Weights of a small transformer language model: MLP 1024 GeGLU.
MLP neurons of a small language model. Each row is named by its layer, matrix (gate and up: input weights) and neuron, and shows model dimensions 32-159. Each number is 200 + 40 x the weight over its row's rms, rounded and kept within 0 to 999. A neuron's up and down rows have the sign that makes its largest values positive.
Before each neuron's rows, "fires after" lists the tokens most often just before its 100 highest values on Wikipedia text that the model never trained on.

fires after: "|", "| ", "|---|---|---|---|---|", "|---|---|---|---|", "|---|---|"
L5.gate51,270,245,242,217,203,168,192,243,270,227,203,238,216,185,215,208,185,239,213,119,290,190,213,201,121,212,248,181,216,195,174,172,187,191,213,203,231,171,199,316,200,206,152,203,216,226,195,159,186,236,226,147,167,148,184,139,220,165,172,170,270,196,239,162,192,251,240,204,126,159,201,269,221,251,136,205,186,224,181,239,209,202,274,206,275,73,221,237,150,178,267,143,184,218,231,213,159,104,218,212,182,245,234,136,209,230,198,212,122,225,185,139,238,182,169,161,237,259,189,191,193,239,180,226,129,153,177,165
L5.up51,187,224,184,175,229,189,211,174,231,153,263,246,95,211,230,211,253,155,194,182,245,219,190,265,237,203,270,219,233,191,255,161,182,203,243,190,162,163,178,214,287,191,239,184,189,243,236,223,237,249,222,104,206,167,217,175,197,271,176,174,244,226,265,156,194,127,216,202,247,177,225,142,196,197,207,190,117,244,171,242,257,214,198,208,235,150,218,191,210,156,263,243,198,184,136,163,165,63,204,135,240,200,153,225,152,212,233,287,212,181,199,198,203,133,205,170,168,283,191,165,190,142,193,219,189,188,215,135

fires after: "| ", "on ", "On ", ": ", ")", ", "
L5.gate436,279,208,177,232,157,233,221,183,275,278,216,249,208,204,205,137,208,208,219,216,227,170,184,211,227,269,200,236,177,137,150,77,107,155,220,180,208,168,254,211,168,111,196,213,178,228,195,193,155,193,190,229,188,220,218,242,145,223,224,172,186,226,254,167,228,239,151,251,218,193,164,166,151,192,172,178,142,204,147,155,212,215,222,154,185,249,160,203,149,271,264,187,217,240,179,233,142,180,147,228,219,228,171,106,161,192,183,183,234,248,145,194,183,159,287,238,193,215,165,151,214,244,128,216,211,74,278,284
L5.up436,131,225,212,251,297,162,226,213,216,208,238,311,205,219,176,144,266,119,259,154,130,179,175,249,211,171,186,161,169,173,177,194,194,182,175,291,204,173,282,147,243,128,176,220,152,223,210,175,192,203,236,156,249,265,264,181,218,198,216,234,213,172,191,241,106,147,186,226,210,200,95,255,203,194,276,159,133,243,238,194,181,237,173,163,218,209,192,210,204,173,240,184,137,192,172,196,198,227,218,222,223,149,120,222,163,170,159,221,183,185,186,260,165,141,218,203,158,168,134,203,234,168,180,211,201,166,193,162

fires after: "\n", "- ", "\n\n", "–", "the ", ", "
L5.gate306,261,245,156,185,252,193,146,204,181,203,240,236,206,208,245,185,176,222,268,226,172,182,160,270,201,169,190,128,217,245,247,209,183,269,191,212,187,258,241,253,171,184,182,257,267,232,255,282,220,145,201,159,94,195,266,191,156,227,202,269,246,168,180,237,290,194,239,261,167,124,240,274,276,259,229,238,203,134,129,205,212,172,246,219,227,148,263,224,195,213,205,228,183,242,190,143,195,226,211,211,191,214,216,186,199,213,221,206,212,114,139,129,141,237,248,132,241,162,218,191,200,146,198,213,237,226,174,214
L5.up306,214,216,203,228,232,160,218,108,239,252,161,149,167,234,194,123,184,220,213,156,174,198,191,194,166,235,250,129,197,189,255,196,241,162,250,97,175,235,156,192,185,246,152,216,228,141,191,149,213,233,216,206,245,176,226,202,255,233,212,240,192,215,214,198,228,215,138,218,225,230,206,189,214,285,217,200,178,132,202,202,121,243,209,277,284,196,219,175,227,126,185,191,222,164,157,227,183,162,267,194,230,203,247,211,194,215,183,200,229,157,229,199,202,219,248,158,182,195,173,280,252,188,146,196,169,201,148,100

fires after: "| ", "′", ":", "°", "."
L5.gate920,213,185,231,159,165,122,167,218,221,202,185,118,197,262,153,230,156,243,205,122,190,202,190,173,209,190,178,278,181,218,262,260,163,218,159,190,273,233,167,190,211,211,217,193,180,215,179,176,147,278,146,190,218,283,182,180,200,233,231,216,132,236,184,173,271,227,261,200,171,186,176,207,118,149,241,172,174,229,220,237,167,216,260,128,220,156,209,225,221,169,277,148,150,203,192,169,155,177,207,239,189,243,242,201,278,149,243,221,262,189,213,114,230,140,206,193,245,191,201,231,158,135,132,282,195,232,208,184
L5.up920,183,190,225,206,252,211,179,134,167,175,239,257,284,212,241,177,215,257,145,224,145,209,272,180,207,272,182,113,166,227,198,270,222,227,250,104,204,198,194,172,226,164,213,117,194,158,200,229,122,196,138,235,85,241,178,265,228,243,153,129,262,179,223,199,238,196,172,224,217,211,179,157,117,208,216,207,190,121,248,163,186,182,249,205,150,174,197,158,204,260,250,144,162,220,148,193,239,162,220,211,173,207,227,157,183,164,191,225,189,158,252,141,170,219,204,177,256,142,106,226,262,246,153,215,203,142,170,234

fires after: "| ", "- ", ". "
L5.gate780,300,211,208,236,141,219,147,215,171,256,257,227,268,196,258,223,230,230,175,203,191,210,200,241,170,191,200,183,219,174,230,215,79,261,206,184,118,251,198,237,150,227,209,227,192,188,207,216,259,250,234,201,194,201,209,166,202,175,240,152,227,150,173,186,173,225,195,146,215,154,162,231,137,260,130,109,137,223,252,190,239,210,222,196,242,148,125,184,165,223,199,207,220,201,174,198,140,204,144,139,94,273,213,143,153,218,261,210,181,215,199,156,184,174,182,237,170,193,231,237,150,128,197,193,230,209,179,184
L5.up780,221,208,187,175,220,219,217,140,203,258,241,191,288,206,193,179,226,149,184,206,143,161,161,175,257,213,225,265,207,136,161,180,264,227,216,255,258,226,228,159,230,262,223,187,137,222,183,253,179,148,254,252,228,249,254,179,164,226,281,250,196,196,231,185,210,216,211,185,145,173,171,231,147,155,189,212,206,134,209,186,195,147,221,226,236,298,173,149,216,185,229,183,217,220,190,257,199,145,229,195,231,143,162,192,175,160,224,217,263,82,291,224,238,144,222,231,217,204,137,259,186,221,215,186,263,194,164,253

fires after: "| ", "201", ", "
L5.gate122,107,167,225,218,190,187,257,140,164,156,204,234,282,170,126,176,197,196,174,197,155,220,223,225,242,177,225,203,158,161,187,215,148,222,218,206,240,232,166,216,205,214,152,212,229,188,203,183,163,178,246,226,142,146,196,153,186,149,207,204,276,132,155,242,181,246,181,186,266,172,207,179,250,239,192,239,191,158,202,199,172,187,280,145,198,192,242,177,97,179,301,178,206,275,231,160,258,181,228,264,214,189,173,290,126,205,170,178,304,202,232,184,147,252,151,143,130,220,169,218,156,190,238,145,198,168,235,265
L5.up122,274,244,222,216,205,279,246,263,242,152,174,159,226,238,148,219,146,144,188,201,159,184,182,211,204,168,207,189,215,166,212,267,300,205,186,249,263,179,152,248,199,200,185,219,227,176,173,220,216,181,204,228,206,201,255,136,228,135,189,180,172,222,238,204,165,204,199,209,235,138,233,171,227,246,193,186,221,242,240,140,184,192,223,130,225,196,146,162,168,202,228,193,173,154,202,242,196,246,236,171,135,201,184,223,225,163,194,174,138,161,157,186,234,211,165,190,216,222,205,105,229,147,258,157,222,278,271,96

fires after: "\n", "8", "9", "- ", "7", "| "
L5.gate535,147,197,216,223,222,208,203,203,129,215,283,178,286,212,159,129,118,151,270,177,200,170,242,219,214,220,180,139,208,208,256,292,180,203,206,166,234,225,186,274,149,253,220,175,213,199,254,132,222,307,185,231,223,206,260,182,179,225,187,270,182,239,232,285,286,232,211,196,204,229,183,241,251,109,189,198,213,189,182,179,230,205,204,186,195,140,242,200,250,232,264,171,202,192,192,224,232,266,190,281,223,300,217,191,180,254,200,184,250,188,116,178,165,229,205,168,214,133,236,159,209,275,275,229,221,195,207,186
L5.up535,217,250,229,95,286,115,176,226,167,158,203,169,150,240,187,236,239,215,182,225,163,112,285,242,186,196,202,227,179,192,208,250,182,148,255,237,147,108,189,185,260,239,216,243,224,177,284,144,221,213,216,246,220,201,197,142,139,168,173,203,214,203,250,196,255,194,219,124,204,241,257,187,275,219,231,154,227,145,201,211,284,221,146,217,229,198,177,200,225,263,107,133,167,210,190,238,172,244,161,184,183,230,248,247,223,167,235,210,165,174,187,222,172,265,232,171,189,152,225,161,203,207,195,187,250,139,226,226

fires after: "| ", "- ", "in ", "2", " ", "e "
L5.gate531,229,180,180,188,263,181,193,216,196,235,219,243,296,221,231,163,194,254,226,205,223,261,168,144,195,249,178,171,182,204,164,171,174,188,161,280,253,206,172,143,204,253,164,288,174,188,156,202,171,182,105,133,190,200,108,173,116,187,85,235,229,192,186,195,240,258,209,206,178,166,247,155,256,246,220,131,183,266,139,206,124,137,263,200,244,178,287,164,231,177,111,185,183,252,202,181,193,157,149,204,192,174,165,204,197,146,240,235,271,243,178,156,201,256,180,238,237,202,145,264,183,174,215,142,135,176,230,246
L5.up531,180,229,201,223,239,191,145,152,161,194,211,216,249,193,201,193,211,209,171,182,284,149,179,172,279,190,196,155,185,262,231,249,125,109,169,150,155,135,154,228,192,225,228,270,193,182,145,215,253,232,208,217,205,222,176,240,224,234,241,244,204,165,284,257,190,188,256,241,111,284,164,201,204,133,209,215,265,184,182,218,214,192,175,203,218,166,236,194,216,205,114,177,204,136,252,217,232,244,214,132,163,255,177,286,225,118,159,255,202,194,201,197,168,198,219,203,205,228,95,208,236,157,194,206,232,162,178,257

fires after: "201", "202", "200", "October ", "199"
L5.gate190,278,149,224,233,265,245,126,121,136,211,195,145,197,196,247,190,279,231,136,161,151,180,202,139,153,252,201,220,176,245,224,164,212,198,127,163,145,193,175,206,206,263,156,214,200,237,222,211,244,181,168,217,152,204,262,218,216,193,130,131,229,240,196,140,222,247,272,188,259,218,252,185,166,149,118,207,165,216,244,177,199,234,243,240,210,170,185,162,152,174,225,200,210,194,197,213,195,214,153,196,136,249,164,138,182,192,212,169,238,200,291,204,193,178,169,204,161,226,192,257,219,246,195,165,217,163,166,176
L5.up190,228,236,197,211,150,226,256,217,230,192,191,226,222,250,203,227,219,245,218,181,215,209,153,205,199,125,291,193,236,186,185,123,144,182,244,208,149,151,207,246,263,190,189,193,190,214,166,185,157,143,188,201,182,160,143,201,138,278,261,261,245,254,165,240,173,152,160,186,165,248,181,258,302,182,135,150,209,207,199,221,252,193,151,212,182,142,204,250,220,193,163,252,200,226,200,216,266,201,219,120,203,210,190,206,239,199,185,245,156,173,250,219,203,194,239,214,234,249,154,190,278,189,192,207,208,180,189,211

fires after: ",", "| ", "(", "–", ".", ", "
L5.gate880,182,165,213,247,145,203,143,153,241,176,197,187,240,198,120,241,258,221,224,212,209,237,201,179,177,206,183,207,277,163,257,191,236,226,194,206,120,200,190,179,187,167,203,170,241,112,214,232,176,232,195,240,232,216,179,168,196,228,219,189,226,211,267,217,126,225,274,182,295,217,191,157,154,177,105,194,177,193,155,198,211,170,177,190,215,174,209,179,199,182,191,175,147,260,191,245,161,200,222,218,229,198,290,210,163,201,220,214,197,125,163,226,189,227,303,193,238,117,270,178,252,189,224,176,244,155,104,235
L5.up880,218,249,255,177,218,170,105,169,238,244,209,230,228,171,206,205,205,231,149,148,168,184,131,219,235,182,228,286,233,237,201,242,220,199,279,154,224,242,184,144,157,205,167,186,167,206,259,142,169,165,278,206,167,256,141,162,177,217,225,176,212,193,208,238,155,142,194,167,241,197,209,239,252,183,253,213,201,199,228,233,232,239,155,120,216,165,291,196,220,232,203,100,172,235,174,206,196,267,152,221,242,187,228,235,183,224,164,212,195,218,231,299,212,259,183,117,141,192,245,314,265,176,195,232,216,177,179,119

fires after: "| ", "\n", "6", "in ", "7", "\n\n"
L5.gate453,180,247,239,231,283,216,269,241,126,213,199,189,237,202,226,191,155,169,176,255,152,142,220,220,215,195,215,154,157,199,186,217,160,188,231,167,300,219,278,191,85,206,210,242,149,162,192,113,263,174,226,208,224,235,183,253,217,144,76,195,161,240,188,158,169,219,184,220,144,215,240,181,230,186,225,205,276,176,163,222,189,189,231,156,256,157,232,226,196,276,138,259,149,200,188,141,199,223,181,212,274,171,137,261,186,200,171,188,193,154,240,141,188,146,221,208,240,232,170,247,225,237,144,163,282,201,221,199
L5.up453,192,158,226,263,239,279,169,229,88,184,212,281,186,157,167,149,299,228,210,189,213,250,150,177,228,207,162,138,210,144,263,177,161,241,245,178,235,251,253,173,245,258,194,225,202,261,172,177,151,192,155,235,137,159,127,157,112,268,109,264,221,150,175,209,202,179,219,225,118,189,160,251,208,130,170,155,186,164,260,211,189,227,209,164,152,157,264,218,153,168,214,177,222,135,214,175,210,284,165,186,279,173,127,167,194,184,176,197,218,206,177,177,182,299,219,191,258,171,161,216,210,219,185,250,217,195,188,210

fires after: "| ", "202", ": "
L5.gate584,218,187,203,197,105,245,206,240,166,199,215,248,141,188,197,205,250,265,170,153,160,215,165,166,137,226,255,160,150,221,162,170,213,166,239,171,184,189,184,255,244,224,197,205,199,160,217,223,213,179,195,154,208,265,271,151,169,185,153,166,202,224,258,161,232,258,253,211,282,199,215,191,200,190,121,161,198,170,223,140,154,197,205,232,196,183,260,236,177,150,130,168,281,227,140,168,233,241,236,189,209,256,186,160,235,181,257,199,280,160,116,123,262,248,142,152,166,208,205,215,163,184,141,260,210,152,224,279
L5.up584,278,209,224,204,198,251,244,185,204,167,221,178,161,208,243,156,192,266,215,184,168,106,257,225,158,223,233,250,173,240,110,128,199,284,232,181,268,187,187,198,200,233,200,230,183,159,291,152,215,239,210,150,188,209,155,205,288,206,195,184,242,146,156,143,199,236,305,222,190,197,252,142,219,184,183,248,231,182,270,195,140,206,228,193,123,213,193,211,279,171,222,186,214,175,181,262,188,272,189,244,161,239,197,184,220,144,195,245,218,212,204,231,158,266,168,178,218,155,163,234,218,215,255,268,231,302,213,166

fires after: "| ", "s ", "Men", "; ", ": ", "E "
L5.gate505,196,147,240,222,148,159,136,222,161,183,171,204,113,148,144,228,168,134,220,207,265,214,293,239,215,228,160,189,181,201,164,182,251,162,258,164,207,207,137,213,267,181,225,176,189,248,250,209,161,143,255,224,239,237,121,161,239,207,222,187,225,222,288,193,191,219,258,166,252,179,218,239,142,289,179,246,226,196,210,190,231,239,212,195,209,244,205,252,179,121,217,260,162,200,210,170,245,163,147,196,203,190,163,168,227,235,286,163,260,155,268,128,227,240,175,195,251,193,159,233,121,210,104,210,242,222,240,199
L5.up505,275,230,129,219,131,193,242,223,221,177,212,181,240,191,161,291,190,227,214,142,175,241,229,173,142,238,230,150,162,198,217,158,175,249,183,186,180,159,191,162,141,192,145,133,209,128,228,196,161,217,230,187,244,211,229,192,217,290,258,192,220,148,223,249,145,178,155,250,143,192,266,245,148,229,200,217,229,199,217,187,101,179,191,195,225,126,289,188,198,164,209,229,180,210,199,153,194,247,181,155,223,231,189,237,150,187,201,223,225,148,183,184,164,162,157,187,198,241,204,301,192,185,190,177,159,210,203,189

fires after: "| ", "the "
L5.gate684,217,216,250,194,224,189,184,223,221,287,247,216,169,206,158,201,226,123,149,190,189,172,283,211,201,246,260,186,240,156,182,167,209,151,207,229,273,202,262,238,172,193,197,207,173,173,181,173,180,131,145,261,201,193,188,174,222,214,216,230,167,203,189,229,222,214,227,171,284,236,167,181,211,235,191,299,198,191,209,261,239,271,280,251,163,129,209,197,203,232,195,247,182,186,212,181,219,243,221,190,289,200,174,219,195,231,157,174,160,246,215,239,182,199,172,183,234,260,202,194,183,178,236,217,187,170,237,174
L5.up684,224,207,190,192,174,270,187,155,241,217,270,116,187,189,195,196,179,208,241,228,185,215,222,110,218,174,174,183,229,206,182,239,215,204,162,295,188,215,188,190,249,140,218,144,298,229,139,265,221,202,182,229,266,211,200,184,181,176,178,199,184,165,169,276,107,191,196,220,194,166,211,200,191,146,238,183,255,215,248,225,230,186,125,260,273,206,183,194,295,208,215,203,195,184,153,236,237,242,185,211,184,184,191,197,256,148,223,225,190,233,212,188,241,212,219,198,246,197,197,189,206,245,214,233,169,190,240,276

fires after: "| ", "\n", ", "
L5.gate868,257,167,169,167,141,185,233,226,154,156,201,184,176,236,223,236,172,165,236,189,185,175,117,159,175,232,196,168,248,220,145,229,178,333,203,228,248,172,187,216,185,170,285,157,203,178,189,174,173,207,170,256,228,176,208,153,247,186,156,164,190,190,258,211,198,188,221,214,142,174,118,169,219,207,149,210,196,104,194,156,222,205,217,217,209,203,238,204,214,204,137,259,208,241,188,176,168,107,171,241,193,164,188,189,185,231,163,264,225,246,135,230,189,252,190,270,266,140,288,202,177,221,149,254,216,182,143,242
L5.up868,150,184,151,165,179,279,277,190,122,186,165,181,127,166,251,210,155,225,206,244,189,174,202,184,237,241,148,218,230,204,106,284,255,195,187,184,206,168,218,134,137,250,247,166,148,270,180,123,150,122,147,198,183,102,258,242,208,299,122,155,203,259,202,168,187,261,215,190,174,189,256,156,188,154,248,237,217,230,202,233,224,165,229,191,173,247,224,158,226,195,183,145,161,212,175,222,210,275,212,250,199,137,175,236,226,189,210,225,221,138,212,170,136,188,107,209,204,167,246,167,199,131,174,229,205,179,205,224

fires after: "| ", "G", "$", "(", ","
L5.gate642,235,174,227,179,197,247,162,188,142,148,177,270,146,219,98,177,180,188,173,160,161,173,199,192,203,196,157,177,249,294,245,116,221,234,187,223,242,215,155,219,201,167,122,230,253,188,212,272,195,203,152,239,178,215,169,229,201,187,210,156,191,233,158,162,261,217,229,199,212,174,209,212,198,235,144,167,236,142,221,269,205,276,132,186,219,118,239,211,181,215,211,196,193,137,254,179,176,240,197,231,213,140,254,237,210,181,137,240,188,200,253,208,225,262,135,255,135,198,165,182,116,208,186,223,169,195,189,112
L5.up642,172,258,191,131,195,220,272,229,231,156,192,118,263,171,256,161,231,182,290,208,159,200,215,172,184,206,251,131,218,172,193,155,229,169,161,134,172,203,218,218,239,236,180,141,301,125,186,222,198,198,227,145,199,244,156,209,118,184,180,234,198,268,181,159,142,198,252,196,227,232,145,163,166,234,205,181,218,225,235,216,202,270,176,200,178,168,284,221,179,211,224,195,245,152,166,278,174,270,235,200,199,236,226,187,133,225,186,219,259,193,148,198,160,150,169,182,195,246,202,190,177,221,183,155,218,164,186,164

fires after: "| ", "\n"
L5.gate433,243,288,231,292,137,242,177,236,153,216,200,239,195,219,200,203,224,205,184,233,182,153,131,250,224,204,194,177,150,230,210,233,136,264,220,200,267,167,226,235,166,200,258,170,291,230,220,172,176,212,236,204,165,291,148,186,220,209,225,259,252,172,267,223,195,211,248,170,224,197,155,242,181,145,190,163,239,137,226,190,168,229,265,268,174,152,186,216,252,216,190,170,192,194,189,195,208,253,199,223,188,178,180,197,218,228,173,187,273,212,286,174,171,211,150,167,200,177,204,232,221,278,177,220,179,254,191,153
L5.up433,175,220,166,247,170,176,188,207,97,237,188,129,241,192,217,162,182,248,218,204,244,256,200,271,190,231,173,239,193,190,250,272,193,286,266,229,195,169,293,148,223,185,205,202,239,203,248,251,164,212,238,209,155,223,203,188,264,176,202,125,172,128,157,267,266,194,176,203,248,213,185,252,220,129,152,276,231,159,187,228,236,183,240,192,209,282,165,212,160,219,271,178,253,139,220,190,234,123,167,233,211,169,161,271,128,151,252,163,175,182,154,214,205,241,144,203,235,144,132,176,172,181,122,205,166,150,238,243

fires after: "–"
L5.gate256,127,276,152,286,168,279,242,233,230,212,145,209,210,208,188,126,233,132,139,103,232,175,188,162,165,211,217,188,230,188,205,247,153,259,269,172,252,314,168,208,171,206,188,306,196,177,179,221,186,293,234,207,189,194,227,203,136,193,139,291,182,229,243,177,175,199,126,238,151,168,162,190,240,195,238,185,136,200,241,254,229,210,225,131,214,210,246,229,185,197,208,266,197,126,192,229,214,171,190,235,164,272,237,175,162,208,184,156,221,160,167,240,193,160,214,156,229,146,173,208,178,214,258,187,178,222,183,246
L5.up256,227,229,162,175,174,213,235,173,233,201,154,304,222,199,157,174,203,192,176,185,222,208,212,165,239,251,159,167,221,228,193,221,179,236,232,223,187,231,218,235,176,221,198,220,289,193,149,208,207,268,205,208,213,164,138,190,181,187,204,235,189,235,240,258,261,138,185,196,198,321,194,188,244,151,187,340,207,180,155,185,229,149,233,216,139,169,217,219,178,235,278,225,244,183,161,234,223,205,281,214,121,164,132,205,196,215,178,185,178,203,203,211,222,143,221,227,203,201,242,309,199,203,221,255,223,201,162,199

fires after: "| ", "; ", "S", "D", "T"
L5.gate814,196,228,210,233,251,188,218,146,142,219,173,262,207,176,113,288,137,199,170,203,277,172,179,212,119,177,195,253,131,208,139,208,219,207,215,146,220,232,255,243,164,218,211,214,174,160,215,258,142,132,205,158,197,221,146,192,222,149,229,116,127,205,258,153,151,233,224,211,237,172,229,246,143,234,195,190,169,148,161,217,103,183,227,183,137,247,157,215,136,193,186,194,143,200,154,192,170,237,168,158,165,138,154,128,240,195,182,164,256,202,191,168,211,277,179,183,182,192,192,226,216,252,243,239,196,261,189,256
L5.up814,183,176,226,218,226,170,176,169,194,162,234,202,157,198,149,161,234,122,266,218,259,245,169,203,226,136,150,274,239,240,131,187,196,229,197,223,159,211,227,170,179,194,178,261,190,201,263,181,143,211,212,201,241,153,113,254,192,218,126,197,189,238,197,160,202,169,236,229,174,229,227,199,185,209,255,145,188,146,211,147,185,205,138,212,248,228,209,163,194,252,175,309,162,155,238,173,206,249,246,137,166,289,172,238,192,147,188,158,128,152,212,272,233,208,169,249,197,178,130,278,250,217,214,166,224,183,254,195

fires after: "\n", "5", "but "
L5.gate963,184,104,188,117,182,127,285,172,190,171,172,253,183,182,176,240,237,132,227,145,203,221,133,213,237,217,251,255,177,131,143,197,193,177,205,237,156,209,192,198,138,176,228,166,235,250,174,198,189,258,283,177,174,96,204,178,227,199,198,261,175,279,253,219,150,191,196,277,159,205,149,228,161,241,165,242,110,249,207,136,224,161,183,191,191,164,196,224,201,159,248,170,221,233,109,227,197,203,213,166,198,212,191,164,206,163,207,201,244,187,260,183,189,240,197,228,204,183,160,211,111,179,203,227,167,202,246,252
L5.up963,230,241,207,189,134,110,215,189,120,200,154,198,238,204,203,195,182,165,262,282,181,193,255,147,152,209,235,228,180,198,215,268,201,216,205,254,192,161,246,199,172,244,175,282,221,156,206,220,202,211,176,137,208,193,142,198,228,150,212,205,225,174,198,178,215,238,261,140,209,226,190,178,175,227,257,167,254,163,231,208,169,92,150,178,188,212,262,195,193,174,216,205,180,181,206,129,199,241,109,174,203,197,193,194,194,208,190,250,218,145,204,250,178,213,189,189,221,262,194,142,217,121,296,192,195,207,151,222

fires after: "\n", "such ", "album", "the ", ") ", "8 "
L5.gate700,217,181,184,164,245,294,242,179,149,187,289,216,163,212,173,144,206,154,231,220,173,147,156,180,216,225,206,155,152,217,234,223,236,192,173,145,242,259,174,317,208,209,153,279,178,194,269,219,214,194,136,196,198,197,216,193,172,243,251,219,203,159,190,115,135,260,303,173,180,198,199,254,137,264,183,214,203,175,171,251,241,185,273,130,165,225,151,174,202,203,243,202,229,174,244,140,119,193,226,261,273,181,177,203,208,216,198,251,209,280,161,168,236,256,208,191,266,134,164,186,179,222,235,226,232,230,183,173
L5.up700,161,179,226,221,191,163,191,138,236,205,195,290,147,234,191,157,170,205,158,209,161,233,276,230,226,255,260,215,194,156,205,170,228,224,173,165,130,173,164,176,272,279,176,137,226,178,203,170,212,174,193,242,174,175,188,189,234,214,242,200,163,286,157,228,204,214,271,268,180,242,219,260,170,260,146,226,155,237,150,128,268,163,199,169,150,213,221,252,137,250,204,94,184,132,214,203,176,128,197,154,178,213,186,163,214,175,169,223,258,140,191,193,150,170,223,140,174,216,183,170,238,194,183,225,143,178,73,184

fires after: "\n", "es", "00", "- "
L5.gate687,194,217,237,181,241,154,184,216,136,140,143,172,206,251,217,204,147,232,188,218,199,174,183,150,195,243,170,191,204,180,135,200,172,178,173,179,163,180,155,253,66,232,242,254,235,180,161,245,243,151,207,176,247,218,224,153,231,168,129,106,276,248,253,195,199,246,191,246,219,204,128,224,185,200,218,171,180,101,228,114,236,177,199,174,288,210,183,230,159,208,151,268,215,194,192,169,181,135,168,189,219,197,180,106,229,211,152,182,261,214,185,166,203,225,159,139,244,224,218,239,154,176,169,177,227,152,256,145
L5.up687,201,165,225,227,191,170,137,201,133,144,148,282,158,163,208,279,215,216,203,275,161,190,174,180,182,161,164,176,182,179,291,260,201,127,164,123,156,214,201,224,241,222,250,197,122,205,175,260,176,197,244,140,181,223,220,180,175,217,191,213,246,171,240,137,279,252,114,216,165,184,114,197,227,155,220,251,189,227,195,195,116,215,165,172,160,235,139,198,201,224,212,217,189,187,209,179,145,193,115,251,151,185,167,255,209,201,263,120,238,244,180,153,220,247,219,248,148,199,218,248,176,178,165,192,253,206,263,210

fires after: ",", "| ", "."
L5.gate220,224,137,242,139,170,175,134,195,178,129,200,157,142,230,162,223,295,120,226,149,177,198,144,287,65,209,219,262,205,187,194,188,192,188,153,192,196,240,147,187,233,187,196,199,237,227,171,239,157,182,239,215,222,188,221,214,192,178,208,219,181,192,167,170,181,244,190,198,169,136,165,199,181,207,220,204,144,131,167,265,198,238,137,90,187,169,303,166,136,223,214,172,162,228,200,213,234,193,169,169,255,194,188,178,180,193,174,237,219,215,231,229,208,194,172,225,168,98,213,183,192,131,169,181,151,152,127,150
L5.up220,241,132,217,159,256,175,204,153,222,191,221,231,227,194,183,209,202,210,210,187,149,206,229,126,230,198,156,249,239,220,198,154,152,174,174,194,126,153,183,200,164,151,85,158,205,207,182,236,151,198,193,212,212,215,197,166,230,260,209,179,109,178,235,181,236,224,211,261,213,164,151,271,164,246,179,181,156,206,185,244,219,124,127,96,177,268,211,182,204,263,259,222,170,208,109,215,212,243,201,209,204,172,179,195,233,177,146,247,188,195,245,201,251,208,179,225,101,190,165,208,196,139,244,203,181,217,220,203

fires after: "on ", "On ", ": ", "| ", "– ", "("
L5.gate835,188,189,299,199,208,268,217,211,194,212,282,228,186,230,173,243,260,176,168,219,209,176,234,232,206,137,234,204,186,179,162,124,189,219,229,204,131,198,198,244,230,203,192,263,215,232,204,179,197,132,173,157,237,266,196,215,238,192,252,211,173,133,289,235,237,218,170,261,240,200,207,269,184,236,142,156,232,273,266,154,175,141,184,155,184,251,168,216,253,228,228,194,256,163,157,159,195,215,239,291,252,195,190,172,229,200,216,119,178,160,200,229,253,181,163,215,220,97,157,260,178,156,221,163,207,153,200,170
L5.up835,226,230,214,166,161,200,181,202,234,199,175,243,233,100,187,272,162,267,242,201,244,242,207,203,187,196,216,264,207,255,203,171,228,227,252,189,205,213,183,184,192,229,231,184,204,213,243,154,120,202,178,117,247,247,142,238,181,229,164,214,255,158,159,196,236,213,163,144,149,163,251,184,230,204,155,106,198,228,222,226,248,191,210,173,142,267,266,236,228,267,178,184,257,113,215,159,136,177,252,277,216,183,174,188,199,216,229,218,179,156,196,199,169,268,149,202,200,98,169,169,176,243,178,241,202,215,209,212

fires after: "| "
L5.gate167,152,234,182,177,219,192,137,219,205,199,277,243,253,216,139,188,169,226,174,165,226,170,184,169,221,228,174,159,155,210,198,189,276,211,230,281,265,197,200,160,224,160,239,227,196,233,244,130,227,162,219,241,148,166,199,186,217,128,230,205,243,110,153,167,196,171,197,229,155,168,270,189,221,195,177,202,125,197,196,279,221,152,161,217,170,177,224,252,170,201,200,275,203,277,154,138,211,210,148,203,147,141,219,198,245,206,252,170,181,239,193,163,201,196,152,184,199,177,251,220,186,163,218,232,259,174,201,140
L5.up167,218,130,200,253,231,167,156,146,208,195,243,253,167,153,233,152,182,271,220,205,223,247,257,198,188,211,241,215,244,115,156,150,240,266,218,163,231,140,145,246,249,249,195,174,183,207,245,173,243,147,223,203,209,215,168,150,234,187,151,194,237,225,203,194,74,187,201,130,174,234,256,247,212,279,155,215,202,171,239,243,193,124,237,202,198,145,237,241,162,203,229,240,244,162,171,237,183,223,200,123,219,126,220,218,165,178,166,200,221,191,227,165,155,194,230,177,223,243,262,214,245,241,150,137,190,151,212,273